config.toml
num_attention_heads = 4
intermediate_size = 1024
vocab_size = 9620
norm = "rmsnorm"
norm_place = "pre"
rope_fraction = 1.0
bias = "none"
tie_word_embeddings = true
init_std_qkv = 0.0386
init_std_down = 0.0
lr_mult_o = 2.0
beta1 = 0.95
lr_head = 0.00507
warmup_steps = 200
MLP neurons of a small language model. Each row is named by its layer, matrix (gate and up: input weights) and neuron, and shows model dimensions 288-383. Each number is 128 + 32 x the weight over its row's rms, rounded and kept within 0 to 255. Numbers have three digits each. A neuron's up and down rows have the sign that makes its largest values positive.
A block is one neuron, or neurons of one layer that tend to fire together. After each block is what it responds to, as a language model described it from the Wikipedia text at the highest values.

L9.gate10:092120148142103136165129142162116113150113107130083085156110116102137139150060160197200105148066065082142106126095086151109163128103110113104133152127134132088196099117071150167116122126137138165135156226119158075137142155176170102185141126114131156132136104087083130145143103127148144125
L9.up10:099104153085182163184111119165135143129103109104155135068116165169130129171078079139129162141102090135093093113176100186127175090130085065114138126177157131085132117105163156158086196079141134142110130163095166094081103125149149127122130112137099086105139141106008147188100131105145182085
L9.gate135:136123094129107120141081118146112111171036117103131132135088156177117101150137134205123135185106094162175135148172089158113157177127165104121090082150108139175152107083160167132103155128090078087093076140103144123105109155204094123185155132127097179118146108098177068135144074145093112083
L9.up135:106159109143160107162112125131123115139140104155134100124141105147179132177136128101153129076091132076162108066105169148145153115153148116182148100168109130157128141123108147107117086163085163133184089184139173098121145107109104117107080092105113095128166105134093130116208132214108116157
L9.gate216:135116103074163074181110125160083072155147097075147100189137054186109151167180081152083157121112084199147125079068104108127094146135137074137127100150119119138140120111128124088142129152118083138168128169111136112162195158211040137133118145065079120179159105114145147161102143149124147128
L9.up216:091045110082154107134090152161107115132077124110153122162133103131067148145113139123060131096114079132098117092083128139165149123143121054131194156161108111183110113113094132142152099155109104101129163132128105120120152134180128127177140105138096175103147124073099115182127125146146157126
L9.gate241:122107155118192111161086134146076131206138141097181102208111116212087153099165100101132140110115109116142143184140117125124132152107139087149134128134126203147153125064141094158146123139026125186151075144121157116147169110138153134170147125119073106154183170102066115186140142158118112130
L9.up241:059100111147131137121084173130119128159106119134169141138099108177086126156162069137082139073142044116133135153075102094123163151131145041101155087130068141184154075142099116093187144186143162178151106156124084096091134138147131101177156121074108106146139136063139131156117158147145105166
L9.gate245:134154117109112126114122123188117114111079153128110144119134145193149116069105166130046083101137175067105075136113148122101088129105199085106180138078112043118125125122120064174113148112108127145135116099053161103135138130125144147147090130096068177102134177133092132145158122137108083098
L9.up245:112103166193140103126120175117189156145136109128107113160130181149113119161091122112170112165148116081105140123172159176127156145087188169189121128129135120187153092100102095110121097117161118111117071181137149135141056154087082053111120123108130126124110111069108117188135115128034106096
L9.gate280:129117082142108147148132138163136124159112103155181097200045189162114092115183102135087152238088131117186138080147133083125200120156216164160107114184047150136124055129100132159170139172121105078112097106137164087177103150110109159143125142104099138103113129092154132140128158107069106146
L9.up280:139118110077159168084135212084077166130169168124053114173086164126089148127164155122140145149120114129162104094140072104105132154112122121121125127100127087104122139088155169158099103090119137166122138161127159138166161109168111166150130109060137117072084095108075108119166076179111149081
L9.gate342:176157140119140100123122102160165140142151107102103142100128085140132138158189226152142104165106117095183109160142192096167084077138107179135143143145170106168119102106141145066119137099108074191122105076135193041076084089091105130136088149135154177118136103126176193133111101140115138136
L9.up342:123093107132142144137166107187126111064149133136092134100139092117128123162164098113155090128052094173133145109161160148100164178180178159109142158135083185111118178142164156112112055144111154119145119070150140103149087154110096094100166038116205139156110116072091126092170113131137119125
L9.gate419:135166155124154155180128202123155115097153091114172122147097181157121141086093100095114134161108184117115054130113094201119102115131158163079113129076071112182126121098124075143146150068109177147068112167095135173094096157137131161124127174148175133131118142132131130130142108161143141061
L9.up419:135197151095130124101109080105133130151114078137129138113118184112129123146153100101105147057117095118091206183154069164093083114119180142147184134116078157195034040173076172198143161109107127103105154130084111131153138132155169100181100117077189134143130109086151120139086074111144126095
L9.gate438:128176130109099132158164137155121199141166130109136059156108128122113081147117140135123107135162060160125148106101112163133168094168145112137119157182152144139120097132153099159142162109145136143144081093139073074093114077145124156073166131067024124118150145147110096051162126132099107168
L9.up438:141117099158129141107121156114153124208120121147130125110131094070167159127171115185121102153097104124152154157143119120151160086086103078094135105110153126116096170168077153175122101137108146138092124128104112113103103111103176131101150133159151124140122115104112119117160150148132075111
L9.gate586:105150156212120106109194120102088082156076101156137095127069125080139120133051091133176107135085136134122120146117158147112119128161155089126165197152160119152172095095129098100083134142170097081192094106160150183089122127111147113145107162169047129024131089114127163103105101138137087106
L9.up586:146125146129179104098124142101102083166135115133089099188138127201117116103096133069142101103110174111129093064074180136079232119086092086150120130134151110146129120150102162134117173100164164147180103121099152118085139176118179143109134204123128182123196047079142123129096160110139132135
L9.gate674:165110121084160147090173104179135146132106082046129104160106129174176156166114062201071186139094138114102140140091081165182155137136117103153093119175069127186124077154124161104153105104116071132161122131088114090125121149169157181179112058086121082136130132121082168194163172034174136105
L9.up674:178132132168175153181110110147142121099169177124115118161110145154126210166103131117122120118131117161172152134128113097109121200117135114126116126138081128120130108113175135131126194136128093210118119144102163192176195128114189145189067142060072181117165087132156127157120070127129128078
L9.gate681:178128113133192129104149193108159062161130112078070108138178130130148118154183160123117200187127147153155114139184113139104162105071122079176136110105071150153131138140176161139172175142104120135092095133099176139158195154178076151114128121135143135107127154124101108178172190143102155190
L9.up681:133142115067097082126139115129172156123113115164192053206127140133081176169127123113095098065182109093090075163082150152173133117084134125124112136088112144178123158127114168111122104162098176168122156136118117127130168142106058133175146100188087113108115152134103098205115112145149150075
L9.gate703:055090168143137080078128114129153099182155095123122099145126138143133102137054111149179190123144138107163179160177117090155080161114115092127143123118114054179166172153119156087187120135165114117123152124195122078151083098139058109130061102127127103150113101157060113165225158102164108106
L9.up703:077159130141068071108139128121126123122201104118100106139084131135134093153111122138132125099125098158159128175124088179154151128139128108138126137234103160171117154115119120121076175093130133114088191137163160090057105058066167136128111092121112133116118130127138141176106085146088115145
L9.gate754:144154076093088118130152197136082143163148063092131149169169113184096153130110181145121091235135052118132162096106099111175131100122120108168167119163181158132154143101163124096096161161172155159120147079170156090090122088174166157111168132136044124142095097066139136134189122071135122105
L9.up754:122153081108183159091152093111155157093123119073139106086126146124111123160133074132128159158161101115133109092123142098186095124137173137076135141198109108073121145100092065075141122145111127126071173122114102140116151152150165152158090088101142141132126114111144158149179097157164107147
L9.gate824:133181202095120104129135175144133130137148140134173122122186126155112139181081131129154135193101112058136098144149139117131151147123142089167095066146163138076152158129115082175106131111107192132088100130103158167148190209134097166176090135124088179109139147192162086180117137154136166141
L9.up824:131173121172109146111116121122114152159165104136145120099134090148122126114106130111178094124133098057139092097140226135196094089126170101084106196114143129115198119079095163095138146162123131152118172150177124129124184143139131131125132125134134118080162082169116124112157153124163084127
L9.gate921:111144129160105145157147080172155120117075188089130126129161136096145118144113122106122167154075092116105148158133128150119108126145112138163137127153044200134128118195103103176160127169159131122196110116141076147144143176140092158144128130129076160060159130109112133138137152156136123127
L9.up921:163107080110097117156127151162141147154159152091135103033085145176092135119130126088063102108097111077173100166091155097131130127124117121125100068131146125083145109127105090176135112148109101131087083100124106146160121060130107121117064063078136140104134126103147154121159066131101144124
Pre-verb infinitive slot. Function words just before a bare verb, mostly infinitival to after verbs like tries, refuses, plans, also modals and not: tries to, would, will not.

L9.gate93:150131126104068115099108091122116176162170114108109159095126161130170058106131177177147110099131093145113153107131156106144121086108112101107139166155142164162135130140112094059079170155060128060108114119098151122132117107149077115097117145184094131116137172116122125118087189088116155090
L9.up93:193104102125088121132136051100101171118158154153115113073110158179121077135125128167115157151084133190161066167111144112157170166078148090075109161128149137150135123113169133136116185156178112141169075168092122135123156138157149138136120107142149131151137121143159148097134117181164077144
L9.gate134:149122126129131182161109078103120128174140158197128178124136133142179171134093140075145094161110125151147097153164164064172172151149113136123152154162046129070142101116144108127137190056121128071137131190166118106195127104142164149116166181147118100114092078128137167119113103133113074124
L9.up134:148155120089122149138144125135140141174177140158099089106158135154108154088138167134137094130109146144120098126127151130104138102161163133138140119093104067121135072128121139152162110203079058142097122099132119193118138119138160092143201114129155179104168140085181139105138065075112097131
L9.gate140:121140060187178159122173129148110086243188136118086148166049103160102135092159084087127079130096148124086085113120135118134162102112145123133102101169122179134100131103081106151118069130126082154162167183067083140070142142073140113092121141143153116132142095155169152106176143136178114140
L9.up140:132106136171104062143157145128121194166064089136113134105079130085122130105121142138076142106092105093141118129150148179157107095089184151158180171157095128167126172078088141133171106153109098096169113120070096113150126093143117174181101098117130136144103057111183161152069130146167093150
L9.gate178:150114081111136128098124079147132148138123143095161220184111116148142165104116138131071158187122118117175145114173177127177173106153067146140133095127139165097172124069162137141133114104140068135160108117118121092127092119109119110061142118129136164172137138126157142104156108119108132184
L9.up178:061093153114107129134059181113108119133131124158172137145153036132103131088176140168149092161099132131060104159172070098136111140087183151101137125065130149167133133109139129079192168154145128156182126101156135152096135200166105140134120100152193121077148157202157120138165137108127161131
L9.gate287:135123163159086142167101110147056172132126114177098124129066179091133205119136103158119136064123116074117148120137073143087136176076117113084161160133162155173084171199164166156069168126145087130100153147143118137112120081208105122074106109110074159091128101121146127165118157095166124122
L9.up287:200163083080141147118125151100063120131107156136129141138111115148103147074157094092133111120120146199120094169130136191136113162146166066127191108146126141128163073171137173133180132116094126112078112182153142144109170148133154140139167181189156103130176148151127211106113163130101129145
L9.gate358:061171126137120112140159161156117074130067110131079112123087093126158100135085144115186091167071139125097133107109069111073153191095113115133103124123121144132182102152157112121139154219100152133095122118116066137096122129136051085142077159148128175130155131141174136137130161116082113118
L9.up358:101125161159141090149091149109114134160142116112089125139122140204083170116125131136134128133128087146103131093151164156111153127133100103141124161154133144093079141143117132120081110162109115132096139113140098178133178111125131168143197176121108079111131151098141101121155054055134033147
L9.gate430:093108173126124112155110092131135154135082111152133085098119141173131141132123117083180135104101097161121109150113085167140147107127100106097139132068113183115145161126116107136076162094136081106180167169100174166111169092149119108116123081083157091085168149095122156233189097107101083136
L9.up430:085232114190142097128180120097141088100203124131121172144125174122121104092156071091203079137093126145101136154162125187112095109130175150152127109142136102179181115132106147166115143184144133106154139027163106168170122085117103078123136081109092123178125169121150163088142103096151117157
L9.gate561:117164100090147134133118151121148079168130151144192188129137073146069151121152107139132121111105130114109103136132146129143132081072117129093139130163135118159143150152144108126162131138045173093136192099089143158106160076124066156141167110183126180095166076140135172135138136147105149143
L9.up561:170151134103118132117159147187059157161189097167110150143120195179113137142153114115090087136128124170157134120149154158164137135132138158149105113107213138127091084139127133112113104147111104131110160157097084120135108092147157131192141105083130130125136137138128131175113129073145093177
L9.gate680:134160119144147075153162160102151113185148102084133103129091129167168162170068130186169095020120074141106110118119166112110129113100125151131087130095117114154145083073149118144127092129086153105150083121147135111065044130187139108116132076143101229097131157130127113095146160135151133078
L9.up680:157137108103064086176132109136153133168148084178175125111112135154165098118107075105147106087166100119079169124068117066144116090134111084094115097100165136132154134076125113151135150117114121105116089141102109140145081147172133115093074068151185126123138156096129147091121130179188103082
L9.gate682:133081059068051096170143115049119128115134111176121116109123135156163110136088140116138128160156160125096138103089091124119142116142165202146083117118153127147071134118113129128112172103165140105169123078103148148096140102133150173163112121153124193134102127101148152160106127125139121099
L9.up682:167075145176114144163130160166111209149147145103129127103122165162131049083151106119139180107072083132120128102116110090164122173123138156127124171138152105148111164143149146155158154136138112170130117068122090140070152119187153121167144101097139174173096185123110058118189133090068055158
L9.gate692:121131131045096184078104118132130096123182140149101152171104137204191112128119120210112198086091126064082098176124176114126160121086114148163123119082148184137149178135132083174129159148221076161142123175155138078134150159141097160159124176159130099111131134137157110120094116115128101177
L9.up692:106132113110173133152131095093129132143098091114143086153131134100152141123185114131145149126054166066055172068158117202122091113096151180194104105160108093151129145165105109167120131073116121114133178091084123152139124144108168123126107171103134162105115170176159147061063095098114133115
L9.gate720:127119172160127090128182157072113135132080072185153089081149181120075123115117108100114088076133152161205122125172165073122099123084144166164133171145134170105172123145147041124132158114138111096205110097120104170115098141112103146096121103089123160158175112158160096119073171044175201086
L9.up720:151147161098122158138090110175104116153152140164068161103086148065105158086108124110121096125170168143128134146124159070102081144110141158191178100165106153101184094132155074113139128034131100079154098139114166195129158158152137125145138156083106095115170132124129128091097132143090130185
L9.gate801:183148141114098172171161137120139133160172157113087148136091132109092152152156188085070136073111077167108100172114132117128131152149079149132148123158139141127087110118129153082129129161166146131097113135141113114100141150137128122136132132132115108062142143054119119136159062106073093111
L9.up801:186114104123081100165153156156163128094047146132093104126102135138067141114138134166053121144128191154123095143143101138012187131096137080140121108131192093096159193141150106110143080167116167160145118122152123110087092134111132096160090162158106154149116196162158170099169075140088135120
L9.gate846:115112123163092110153102116080103167176101069156177125074120081108092162129164152129154120133042082062142124107102154178156128138149157077141193115176131124130149157136147170109130171137110107110158113116081123093088090149148160162127163102119056172198095140117080128083140174156110174135
L9.up846:124115088174085115141101089084102074133171135077124112135054101124149081146103063132106094107067077140134142191107108122081092135130127147108139120201180124136130092098106159164103174131129159127148117096197119162189153090119126107106157111096101167144129145080135186131087166145132084152
L9.gate897:099103120116072183189190114086122123126090129127092129157122164131105163154132128126181060084157128163159113193195096101165145128128101090100151099183121103118149119096132129137139161105098107131143144118089140084127113134134092095123132123140093139166200115151123082099111142134124147149
L9.up897:095123103213189089161157126174064155108079077098186122145128158130100167131163151137080091149113101105142089107115100149081158091151165136091124116150137180146121137153077098132107188075145136117155162114117154096180146142169152042176085139091104068097217134159158141145164132090125161115
L9.gate983:147108135211094105107154083129145070163135158117070199135095125117140177125161184092139097101120168111100150124109115128071124186101118159113138185085145197095147122127113071165141141095080152143136153114100134133126142167130178094135035104091126108142107095133153131118156164136120099128
L9.up983:115194139101120094163161163163142101191121093133134140103139139148115168098106073096180053155099122083130136068120171125070155110110124127153154145160107116085153099194149127121115156156157100119150148165129092106115139116083094107119151150159107115138145162085112159098090137089152141132
Table column separators. Pipe separators between column headings in wiki tables, especially election-result headers (Party | Candidate | Votes | %) and sports standings/stat rows.

L10.gate184:189124091124159148142106136125144136143082092126118173127159117158059126186189112096106117184127099115187126113101147139182144105099170141162085145172105153137162148127163184126130120074109133119186101162170117108131095134136100100107069156117108161088143161088132119113103148145147069164
L10.up184:126201163154206134124077104114130139158103146096119138136149080156158215127137160123066080165128103131134169086082157126097146176126101124125113096126101120158135110119094108178170063112081078140111112130118120121140120157165141111187159118148165154122181162091179124124156112223061087131
Pre-infinitive verb slot. Word right before a bare verb: mostly infinitive "to", also modals and adverbs, as in the only one to, would later, did not.

L9.gate31:168090145142156126116129141160168184162134090113133148138195167127050166157153125189135123071162179188171132095130181110174140111112127172130150114153166112118090099109124106104033080131146109126135119157132112145109119127146163152155112119095155102182078147062133144160173175096129114151
L9.up31:109183156111106147125074112159157117148165084132075168178126117112130082100076100141153148126109143158118190133166149075097154061123117102153139113176177157120123168131059139064118104147053116118108121091128044169074108113150123076109155111076163096120144142117134152111108102106126083116
L9.gate106:122085126147118102106091095075171155100123148132132091113179107141157129161066119113106124200169188114122121142072138091134112144088132131115120166151134121087104117083140123100109138191097063084187138158142135122122121208162078151125198100154206145125185039187126063130136155138112110103
L9.up106:189096076210142134163088148085134160164134114146131115156124123141121173134069137102143109124178102111110147096147165134112140125146077170113175167101109111134125149111161147101096132084049061149154115128120087116156126129103131174139149150128154125132187147189100123135103109079143126128
L9.gate136:130102137142092127100110112115125140169102090107100128136098115181105093135077087124121097126177062149102131201198084122155094155130062174145131167146122207123097143113134136154161102211112135098083140125114174093151120139139188087223196090149144180146131173143117113154147203109144111136
L9.up136:120128190159113167163126140102158128166098128151111141155155097217100168147109097131134145112125122131160137156164099166113115136066119130157041075168098124052114107177130094138138081150086170130151111125096106101173104153098090158162157085188121138099174134108097078098075164149066157151
L9.gate207:140080157113097174113103162179118068143133098159156142140139141157136177147121100192119109129065118124113134081134144135207119118176098110132159115178136035116103113154107173147149134118110213155100127130122171114104135106117064155128144045113109119154118078161155046133145176159145145063
L9.up207:121124127134129132085140145168121096099180115174172107191145144088120110145091124137125125146176118131071103114105145091144201144121141117146068131085136098167130112105138221139159158066115132107084132104118170143075150141134142101176047113166174103143152081120074118122114162145126124171
L9.gate372:127065103076073182155140067185150173131162121106104172150160140157065245079101073127131051078092101169081161159113141141072115088103060156116102147114119170132070101127105161078088081145101145125099124146087143121113108161118145131073153172165117147079132110128099124089125143129148181120
L9.up372:135125093131117136111181146109132132177105063121142196133148149182111113035068139188134106105157082115076150119133158173118161118140179123148153166170121198132198112141091100171094114112162191098135058141122101120109112117200117112172178089150106199127116083117097177124127143136128175084
L9.gate373:118109105116099164102122150135153141137154162142177166061136158170127149171118161195115117094087087151073099149125080154137167095144143088177059086141144140180206186182133137090109163094115155116150120092080192055050133169156154138093171107162071173128145142111109137115132180174106181142
L9.up373:170118107157100118127134139140099132101139100175105136164150150122143172144083075100117075124195110118144118112129083083138076117151110122156129106184064129212142181137084054115124172137122122103135128164148184119127157103136158132052108147134095152139144139095091108117071194118120138121
L9.gate528:133123102148147125143132170149098162189029119094145151161072121124094144172128148155110116242139125088083089113131141128091122082166155084133127093105085156124135125150125075114113075125081112162130125086058080134089085110150116140125124125149137170091081177159127098095135125187115113155
L9.up528:209121091095108105166143143202151099111103120095112109130164169148150113102137157144125123109138125150119117116124164077173167167125151111099172149150143107092137108157092162141161139118083108124147101163132067084091107088164101102142131097159136111127171134142132061118101107126137100176
L9.gate598:153161073104143149167122178161188130216127110090113114118165163151148117088118084134128110133132103102132104081183142139097086098125119135154085136125166117072056099137098154071181055128197150146166170071140114156094141155177099143074158149163111066085103159106158142120101110186131117152
L9.up598:121148158114109146104158164137153138135121125148107060094131151108131129115096122068134142168120127161113179116123205076186162134099146157150036140136151186179074107131056109132112099069137153115112093157136119107161157113139160135117100136134067072144108182204070158177144123151142097162
L9.gate630:150107141051101142092144061111196114159091167079137142217139142085139172152166142167114091112100116152083160129101155111112172165132103114210143152146179113160130178114109081096134113151164125120140132129102165101110150144102115112126088181097088105110147132080127094127138135138135164112
L9.up630:122110111102086195110141178151158121140143100081064056089114135151186125103108123111110109112112135096069067128075119171102133146091095096115098123098155118153131151131117126156179035085175147099092109159127136124084099070073150200107158198137129093177142165152143108148159171160160139112
L9.gate733:127145114147161127126098196091144129161097146088106138079105117169172119103080108122138156080144141152141117115157128146242131160168146143060154160145119083049135097183112191144195125077159096062134119174142143166152085195133128111134178142120122164146060120124132171137136093126103138167
L9.up733:119127042095115158075111196078118121135077124128129063074168143121144079154091105090077111138129170142135108101091141063152170124101143143129168190061134160141172116052119129126148081121096044140135104117144231096140137116126135162097117102125160118117107084138162122196178142111103098135
L9.gate838:146184081107132147116104059086127107059159120075154122138110123175130159165163105167176113133145114129052117182141173089173122138087080131116140121121155087125119099162153133094154071135106125126172144114101113174101132136166118098122126104055100103182161153088086157140170203121115179146
L9.up838:089191138121122127103092166189125093136121110095145138152119111174144140133148124114127077133165155152097163111119127132134117089118081126147081087115174096113115117161128196152095123119133095093120151172077118130092070146106070112136106084076099130183155139154155095137128109115124145158
L9.gate842:148087138120133092106103137073139094149173124090124134137090124089152110070074137154142137097080040118145087118172116127142078094071147122120161124147123106058155182140123160123163127115107118113131160116114170118202149123122164092092159130134120115106120140101102113164144127143164112081
L9.up842:098125121112140117141085095141135140129144204128174084183091191128093126072128131122138094107165077099102125131183086076091161111083176112152152095115135110116138140154118091163108147141113077115089135123190115140168106154155079055084147124078184135168118140097138132143122104132139158193
L9.gate885:140101108126116071152088130117119161150112132108046126112087126206114156115131188117088171138127192109095143103150064112159129147128197151125164102082074120128162127117161118122118136118170104116156213091105100162139145170230096130105157130122161131145129116070126144072114140115140088106
L9.up885:133113089163084194159138087120098185143099080151134134113148106129113152122131128090107108153124170158102170121156073111171160115105181179169131109104085097145131084117137081081185111083152113115134128106107092132094105084151112076094105128172162148112180107178143150176129151178099199126
L9.gate918:176128095162111161058148168180110173126077164148127098147123106060134120092092125168130122048176114167126097100137113107144126144096080088142131121108129120203095104089170146110130137085156169131158026121079148116149133155136105170178145107133150128117161140069156141128140120140104090175
L9.up918:102149150133200080132093164157160122185119152110147113049076136211107148123090125173120151161067107134137141180161138077156129128160125129125190116131110118134190182061186119087129123159088121104086154042111115146148072095138108079202112165108175130101146108069168149110144087139093136060
L9.gate935:107104091145132069095123187120151165131104110130182135140132121077142103094096120060105119122079091154079149130096134153078125102127061199127088106070074111127091107186170116130081129174090080089138127165149085113112136062162166077129149152178102107055110103143158123150147120100117161219
L9.up935:134151111130159103063114143154082167151092133141170158092141159124106129108090120084160129136091174165128175166129150073144120089134079100140153187189121097119069138157142127098136146096101174092115113076111161180151165091187149150156121172125116129123166105132132127140170151084134112149
L9.gate1021:172121118163107166128137161126158159166054147138163154115110159124089106118163151180170109122092155148170108158123088120108068096104079137174186109175166058169159114143170159147140107083094141138115146089082143129104110179143155173074111113102156100123127072092156041087073150107122168098
L9.up1021:092098143171089127121131163125130216154131127100102088126154163106108129140158106096147112165129142137105099129174165139117128123166125060133157102150171149184105102109144128151165149105059097190111150177137138156113145129166114137120106174118109171152113136123081094087151146133144056147
Table cell delimiters. Opening parentheses and pipe separators inside Wikipedia tables and infoboxes, e.g. UK Singles (OCC), °C (°F), | Republican hold, No. |.

L8.gate177:139135137132155136127118108094136114147111158121130148171132126191119152186142096138172094154163147115157114154153155142167094172158154107099190119182150118181177179093112120119102168104176105142123093245095128080138162097166070120186190064132111150141162150203173110145114102130153115089
L8.up177:123147088090193145155115103115089113140108189126160133107159151137162104109191092148105087139076094129099106133111177187122125127179153066109158150121122134130116096138116134129127133124132068121116149173114142111089151158195145132146100109160136082107156085126130073156093160119110113142
L8.gate308:107131073129205094151096137158116122183078111140109117108123123142106223203157111163120136139091159142127101118096105136112126127131154013105139112017084183160125154124125155065179130079115111193159149109108116099178119140096109107132153060097083136155128129057163125159139095103137122106
L8.up308:087116114103189058139078171133161123200115138151126127124126156179149094172160116109046127092099127164109094126070151108154152110159163116092128132106099146101112113119184136122109078102138152200097128116095173100158083138126205113157125146134110179131130183147132104191164143127122104150
L8.gate569:107127138149194137127123118150136047112100144092165075081133067147152123173127154099086136120156128152093105146167154123147150127156122095099103130166139192170171148064122093113116122148112123169124160085201145127158212125155098185103110126094163142111089113152154128106105101152177096115
L8.up569:122125124147138117130137114140146054194101181123159125124144108160162123142156147113125151100130151088120152132116153133127118129126117179128096134171083157155129153077108128101084113137112140143120169141122133122186187124179113137124139157139158130073120108151152120149204118165108100125
L8.gate635:132111096092125092083175094081113135105060097083092084196173080145158144143122108105116116142121125129169120135129134167058103122145163100151182193171066109160093041134100186091179152129122143074163102115143083190149155094131157128081096086141122138110160155185119068115140157166077095151
L8.up635:189148148131096250135088166140101097141127117187110103138083078091132191140058070106150176097095113153112154157091162113127083197093122141142137226136161117152131130104159205139120140138150132113161123072152145152102121121098172125132107125119053094100123089108164109167073196100170142134
Before a bare verb. Function words right before a base-form verb, mostly infinitive "to", also "or", "and", "not", "can", "would", as in compelled to relinquish, arrest or drive.

L10.gate798:163098155164183164169127140135159122173098170097126137136114170154120171141149123130131088111146070086111193130139151169126162074109081110165133171151121117128099079072156125106157131076170124173148083186145133158095160159152141155120094138202091119125143080116106173121156125213146104108
L10.up798:193104133092118150122129124122116139111107218104103102168121111108162171131150131132152144130141155109120162200181116096215185147079124125132092131146085086099152126100091138129105116146118151118091110111130116139101160115143106127120147116135130098171129115124098158150092063128140134147
Election table header cells. The "| " cell break between Party and Candidate in election-results table headers, plus scattered mid-word fragments such as Pro-g-ress, tr-ough, Az-erb-aijan.

L10.gate791:122079150107172101106125118118106129122111122103097088132142101152120158127160111092126094152093150105135084109098093151107111117113154109098161097161133168190136160109070165116081103085177120088113180110132149129154174140099095117150188112151086137088114089145183135098100139064129136116
L10.up791:132077113148136191105086133082097134078063116116119160136171123154098116137114149127115135178114199152119130115170167130175091119126087082123123161086114116138106158113065122079159093187112124080156134097172175066121190170167133155092171159153097143119134123156172100172133209059156152107
Numeric table cell separators. Mostly the | between numeric cells in wiki tables, such as climate-box temperatures and election vote counts; weaker on word pieces inside URLs and ^{ in km².

L8.gate585:158101136152086093089128123168176129143115077071103076131142087151116142117146167134131101152066118117139142093154124189126103101137140152117118158158153115131129143093136155129137127174063139200132141144132120225130141108137113092145086124180106115130170172148147184118213144102092101104
L8.up585:065165123092108137162109120153110120169156160138122129130063132120077161104121167129153043148127131133143047138098134170136078169121154142160130167158166113094112108141142139173115111146085166116172075095123180167115126091108076117172144064141117115128141172141125181076159124059147088150
L8.gate670:134158127109149143176091100113128099093150159142092155127091140145103185113172131174170083142126172095162117068188130147084154099165112118162102134254136154155129097122135103107179158131163108085129177173117114152102149168169080104144112114093121166121109120110179182112158158096138064145
L8.up670:118162146102101096119097125180146155114121140150112157119126073155067149099133186073045123127112138122089136154123093116143211128098094150158174125064149130091168103184041104182134143137116093117167153125144152136060092099144148121127126068149150158139139165107168084108040046118143148097
L8.gate717:151117112118092087155082194156159072110113138164104082117138061095138080083168119163203123148087089071119130106189134140154122116131157139101149109087146125123128168140136119071156133171154100132127161120145186141163179180128048117145104080104090160135138110140148137120156134131167097112
L8.up717:090099100196172190140142130114109135105150079129092120154101148095076117097122204123109164144167179123114149123092097136119146058130098121151103148094101172123159120146182154178122148115152085124190125133182134199164168095171062158136152056102123139121157136116125167134147085153088097130
L8.gate959:123107066111133086122154114227178109141135109186093123146172134078108138115098088133125080096143165137053103160188195125113106141126150179165059086167147175132075128132144135148169151152075184134147172146153163137190160116093106125111068075137121146141180103175117179119208116163131188106
L8.up959:190137150158137106167179097125130125176200089091199126108118127168149144102141149118149108122143110110184089106155126131152136085107132103136084167159112120135130091082104149128160144136151150124124147097089104168145162091181192157191089115123086083135119187153210094099089152093171125151
Table header separators. Pipe separators between column headers in Wikipedia tables, above all "Party | | Candidate" in election results, plus bullets/dashes starting infobox lines.